Weights of a small GPT-style language model, trained from scratch on English Wikipedia.
Size: MLP 448 GeGLU, 3.11M parameters.
Architecture: rotary positions, tied embeddings.
Training: a variant of Adam for these matrices, 144M tokens, 4383 steps.
MLP neurons of a small language model. Each row is named by its layer, matrix (gate and up: input weights) and neuron, and shows model dimensions 32-159. Each number is 128 + 32 x the weight over its row's rms, rounded and kept within 0 to 255. Numbers have three digits each. A neuron's up and down rows have the sign that makes its largest values positive.
After each neuron's rows, "fires in" lists the words (lower case) most often at its 100 highest values on Wikipedia text that the model never trained on.

L3.gate27:118151089154159101088139120126156098081153108171162174134113137122163117135147111149102139081132175166114135154176149155142065143108092188191130151128099122083174154162128092096033157182049145114113161157175080095105135086141088118129185129138113125150169100145081123134146090107061155133178146086117116080157157120153138138110109127122095123099147111123181054125090101073155103174167
L3.up27:123148136158108146147162105078153151121135151054146115076158165131113094194165137108123104175106099075108153146085178137120149129120112147133156118153153165141177087193126115139139131082125057164157140092112109117177174114115135109117140089148176098114175198085146126147125148212109071141145141112144093132110111172197170129128122150110086120165138120125063112043127082123114138089179
fires in: "he", "such", "william", "his"

L3.gate337:161164153162157204143160163097117163082116172137132113131155129156130197197122104107101134162163142125092147138134124134108153101123141112097144111151092132135116100170096163121111089142124113165109062158088098178155152153086110225094102127172093102093159154106137149115123149152153117083120142096128154174149166148124137127154096123087076127150100119142132194086068094123172157140062
L3.up337:136172089120151142127117147112137154132133121142158173085151132163093116158137143138203142165109159155127145223168104113086186139109161182168088107116129147102166137087124137135128120150121092106184091122151126213140114104168111104137182089143153151112138122162126062155200137140130074162149103178095128142091139146150148134157116171167116098142136124133132160098057052158151163143114
fires in: "to", "scored"

L3.gate124:141128141139129168118174154085123141129154146119120055134125174153167115123089107126131157155122121171106089101115173138122088073144128095087108147119088091181138106101130144106107163109207064153130058158142154107119072151073076164163086096123068169088077183160152166090126151109106150087136062163138083102152123139146142182123123135129037163155137166177135097113113109064182137139104
L3.up124:073076189120095141097138140142118115135144185112134155187108142144141167128151094149157122061099085134071118143164131199113150105168180092108096169071115141134111104127128103120152149142083087158122137168088163103137069162114136124158088156134108167162116142178210148104138167122065093145115123057114122124151103125147106097092056100155100123080125128149165118095145127175155129075078
fires in: "on", "at", "literary", "edition"

L2.gate102:124126098157158111111090151174078126156109132159114134128109102148143161104130092135122082134096119134146163156114136139224109135071151132148183062087177132093077159102145115103188083110131086095138144095112105111135135103139150156128092077149100098165105129132080118180053000122079112138108124105147158112145171141114120077075109134119109154112149102132107080193107124130135131057135
L2.up102:175123130136075084137155124071098089132091105073161089058121010124073115141153147071194124122136119132126134124121200103097130112160149125140144148167144121085126143160154148108152122145121117131130126141171145096161151144126115089103144067141120134067154167139153074126182153111173133125139116111141085201119157136114136147131118079109132062109112186075128136141104096156118182185212
fires in: "born", "who", "politician", "political"

L2.gate114:121119115178117105150076145134136097091145147066087136126187084117142079096122120102102152086131123108156120141072073135176175216140144102114107140109142130130071132103147163084127088079175098170148095117096132131216108128127124167144106147113116146121094120133082102081120152171184098094093149201129165157119135075117134104139176163130167085116108134067078076102187134141136153066121
L2.up114:118163180169170166106174107159150163166131126091096177062192197131107078148140067061115141124100122131168090153099184100176091152108141112128158152089128121160110107160169090157123115165113093118091135135156148118142115113114138146104107044195122103180156116099134096140147129084164120162127112126134084142131137127101215066132065111182126131130103149128155183107193170173096168111050
fires in: "of"

L2.gate393:154162161087084054114113146160140034081111047150162155101112118149136167133103151152117122138125126165123114167146160133111176166134146078102138084170082089071134159076195126160137106177081155123062110114128138150155099081124137147168161116113073104097123195131185175084162141138117116112127138105118150109165205141076143157113134130156170107127160131139112075143091190043204121136180
L2.up393:188113127148099154162131126128241111130141112112062144113166144167124124130149120125126067092104046070143142151127093167100154165126092123134197138129108130138114064128134132111098123117115132163155154166035117160111078107091138134165186178108184144115116146143168143169180143150160111126137083188183136153115125178072121057157152122110145155141133132124088151100158119103061152099110
fires in: "their", "his", "the"

L3.gate0:207129130075088089133103150117100150127020098145162101137087125084160109189122105067100155101095172172038069157096173139137093146107139166103106098109061110095128122161120079080111160140071073120108120140140148192126128126062136171182119109086126166136151094143106157132103139108115124111140081125150179151143141079112134133145121082192109126152147104111122113148080154119127131149113
L3.up0:099115136126110105123107158094179097200132139165102096156122143141077152184143107096177174126137142146141104115148113132072169097132129120163120131099082103076108083135127100137151184120139145135148166142129106082153143144154173140181144166113159087099099112108117125091109148121113125169102067132122161151073183098109135056160126160133164138119139132086085108084113091066128102174141
fires in: "had", "liga"

L3.gate39:111072167098128113127158130204126080129132114133120165141128054095085093117110146157127169149111113106134173130082102160110122110147106159138145082104173153083104116103141159153130151160142150134175086044076089110122132144125127090085133091151085164169128074099135130150147164109063102108087100159097137135123135156076119125128179130163124067159151153124079131182149178066126120106152
L3.up39:210093116169129116086152122088148137106122178116102160113116149238164132078154138086149106107165082065157141161139095117152152126125112106124185157100058109145110050203119160082149134113130113152080139134091126131129092151109152170133121114062109107133200100116180154105160124159175114118148146192128153106176168145121180132136110139114120163154072136115101198101154170114181135117102
fires in: "the"

L3.gate34:168084175093121148095135136115157171121099148181132169139161116142089150135119110093094180083100115106097174084129156122138131080129026148106177114165095098142122134146163138092137108077085110167161108139078138213153088143090106201159095107124156046136136208118159182143118144109095132100157119103141116168139136116148099118097124080092089187178139097148141090163146125122142153134107
L3.up34:129142166097125109164124090133139124100146109110111121138094078145104096190166170141135165129112096116068097106180115092184171110152088180151151116125147142140167177100178122076089069065143147121136158089131088126160088138156138140149094092153076111166089128143116153151166079131152092177171137085089095147146210124148080209149130148138119112163133148186112064124123158127157144135107
fires in: "the"

L3.gate241:206153154128153123115180163049165106207066183109147110131136149140086081142114129092146164137140152181115196086091138074165128160105106115106132144119116072142080106124119141098085180176146127149082120121072125127139163089072092167154104099136111137102110196131125124135150102130151140110142109169146141189127120051129187178117119113137123144137118084074112129150078097111141147196163
L3.up241:160139137125139126124149112095168148163119164075085123117142115139103037130169131124147105130138157131181138159102085113074131144102132126122165170096125111129166180156118096123105145125145116146071140070109084127162148152169111111183114120041125105144131184150117176195198100143136080152111147078091117194117081105163157081134164059191110070143147097144104097121107137143153142165132
fires in: "has", "have", "had", "he", "i"

L2.gate83:146172164116143123108160107081162137115157141113121153164108127138056065120123182120084074097077170094146111058124122152180082126098133129090132121082133128123120111147105109148088134110225144215077156107135200151124098186076115153126140109217159158110172092155140154098155101084105098074174095169135162113097157139129139112134106117139068041154108127147152136154197112148145120144165
L2.up83:135172128148098171207123137110125101141124139085178135089111124123070162140088160130124079135156152134125128119078139107099182148149180167168078113115100176215088058164110151167105093122147152124135127184140126112175172153135078092058146139135118101093157119146102154155156119147106161090140087137171089136133178164126124216157110143165151137115104118153171157165113114157117119125130
fires in: "club", "clubs", "classification", "close", "clements", "cloud"

L2.gate50:099104116078166065124092188131146158112176125134144201127115125135113113145156066178130160144090081146082128074086117146137150117084148163104073116103111102057059174145171150130108099156125173072160129164105066132134128114178157093123155087137125134157136083096098131178153137146119103171134072144139124171113172137176124160115087172083107131187135107143116118182135108121147175118171
L2.up50:149106090166104136168121085079153139154153173190121111165099163084135123167089127123126118080141129166169078111113054117114109152145076166088083139126145131112064122080122133143032158145087067185124138173109136179120087115126169150097193162116154075110165096161079155149136138137118135102130121133112094144142086130127113120135106202129139159118092090124185137127137094101142118136095
fires in: "november", "december", "festival", "nova"

L2.gate153:107140163143146147163135162110146131175131124152173160134136149100127076202148107133084110148105117130196185123086090106157105160113117118076150144114107127146129105123155106124065124187133137214142169186126145159108101221063114140092108161150123163083186113081113138191131089100141121111146051143159128159085120090103131121143152101163089115118149132090105122139147100138105201168069
L2.up153:081166146154112163123172161107128144139134153118134178103103088174034112139145085061119141112176109106115133106116119162124097161184125087053135116089137152152130109103136139110091179109111120083103121164131176062135075131143117134111110129128129111100117107094131167093116153148119121165108081171118073165159112053143167182191132147117130103097123141096100099106194211167100103108157
fires in: "of", "source"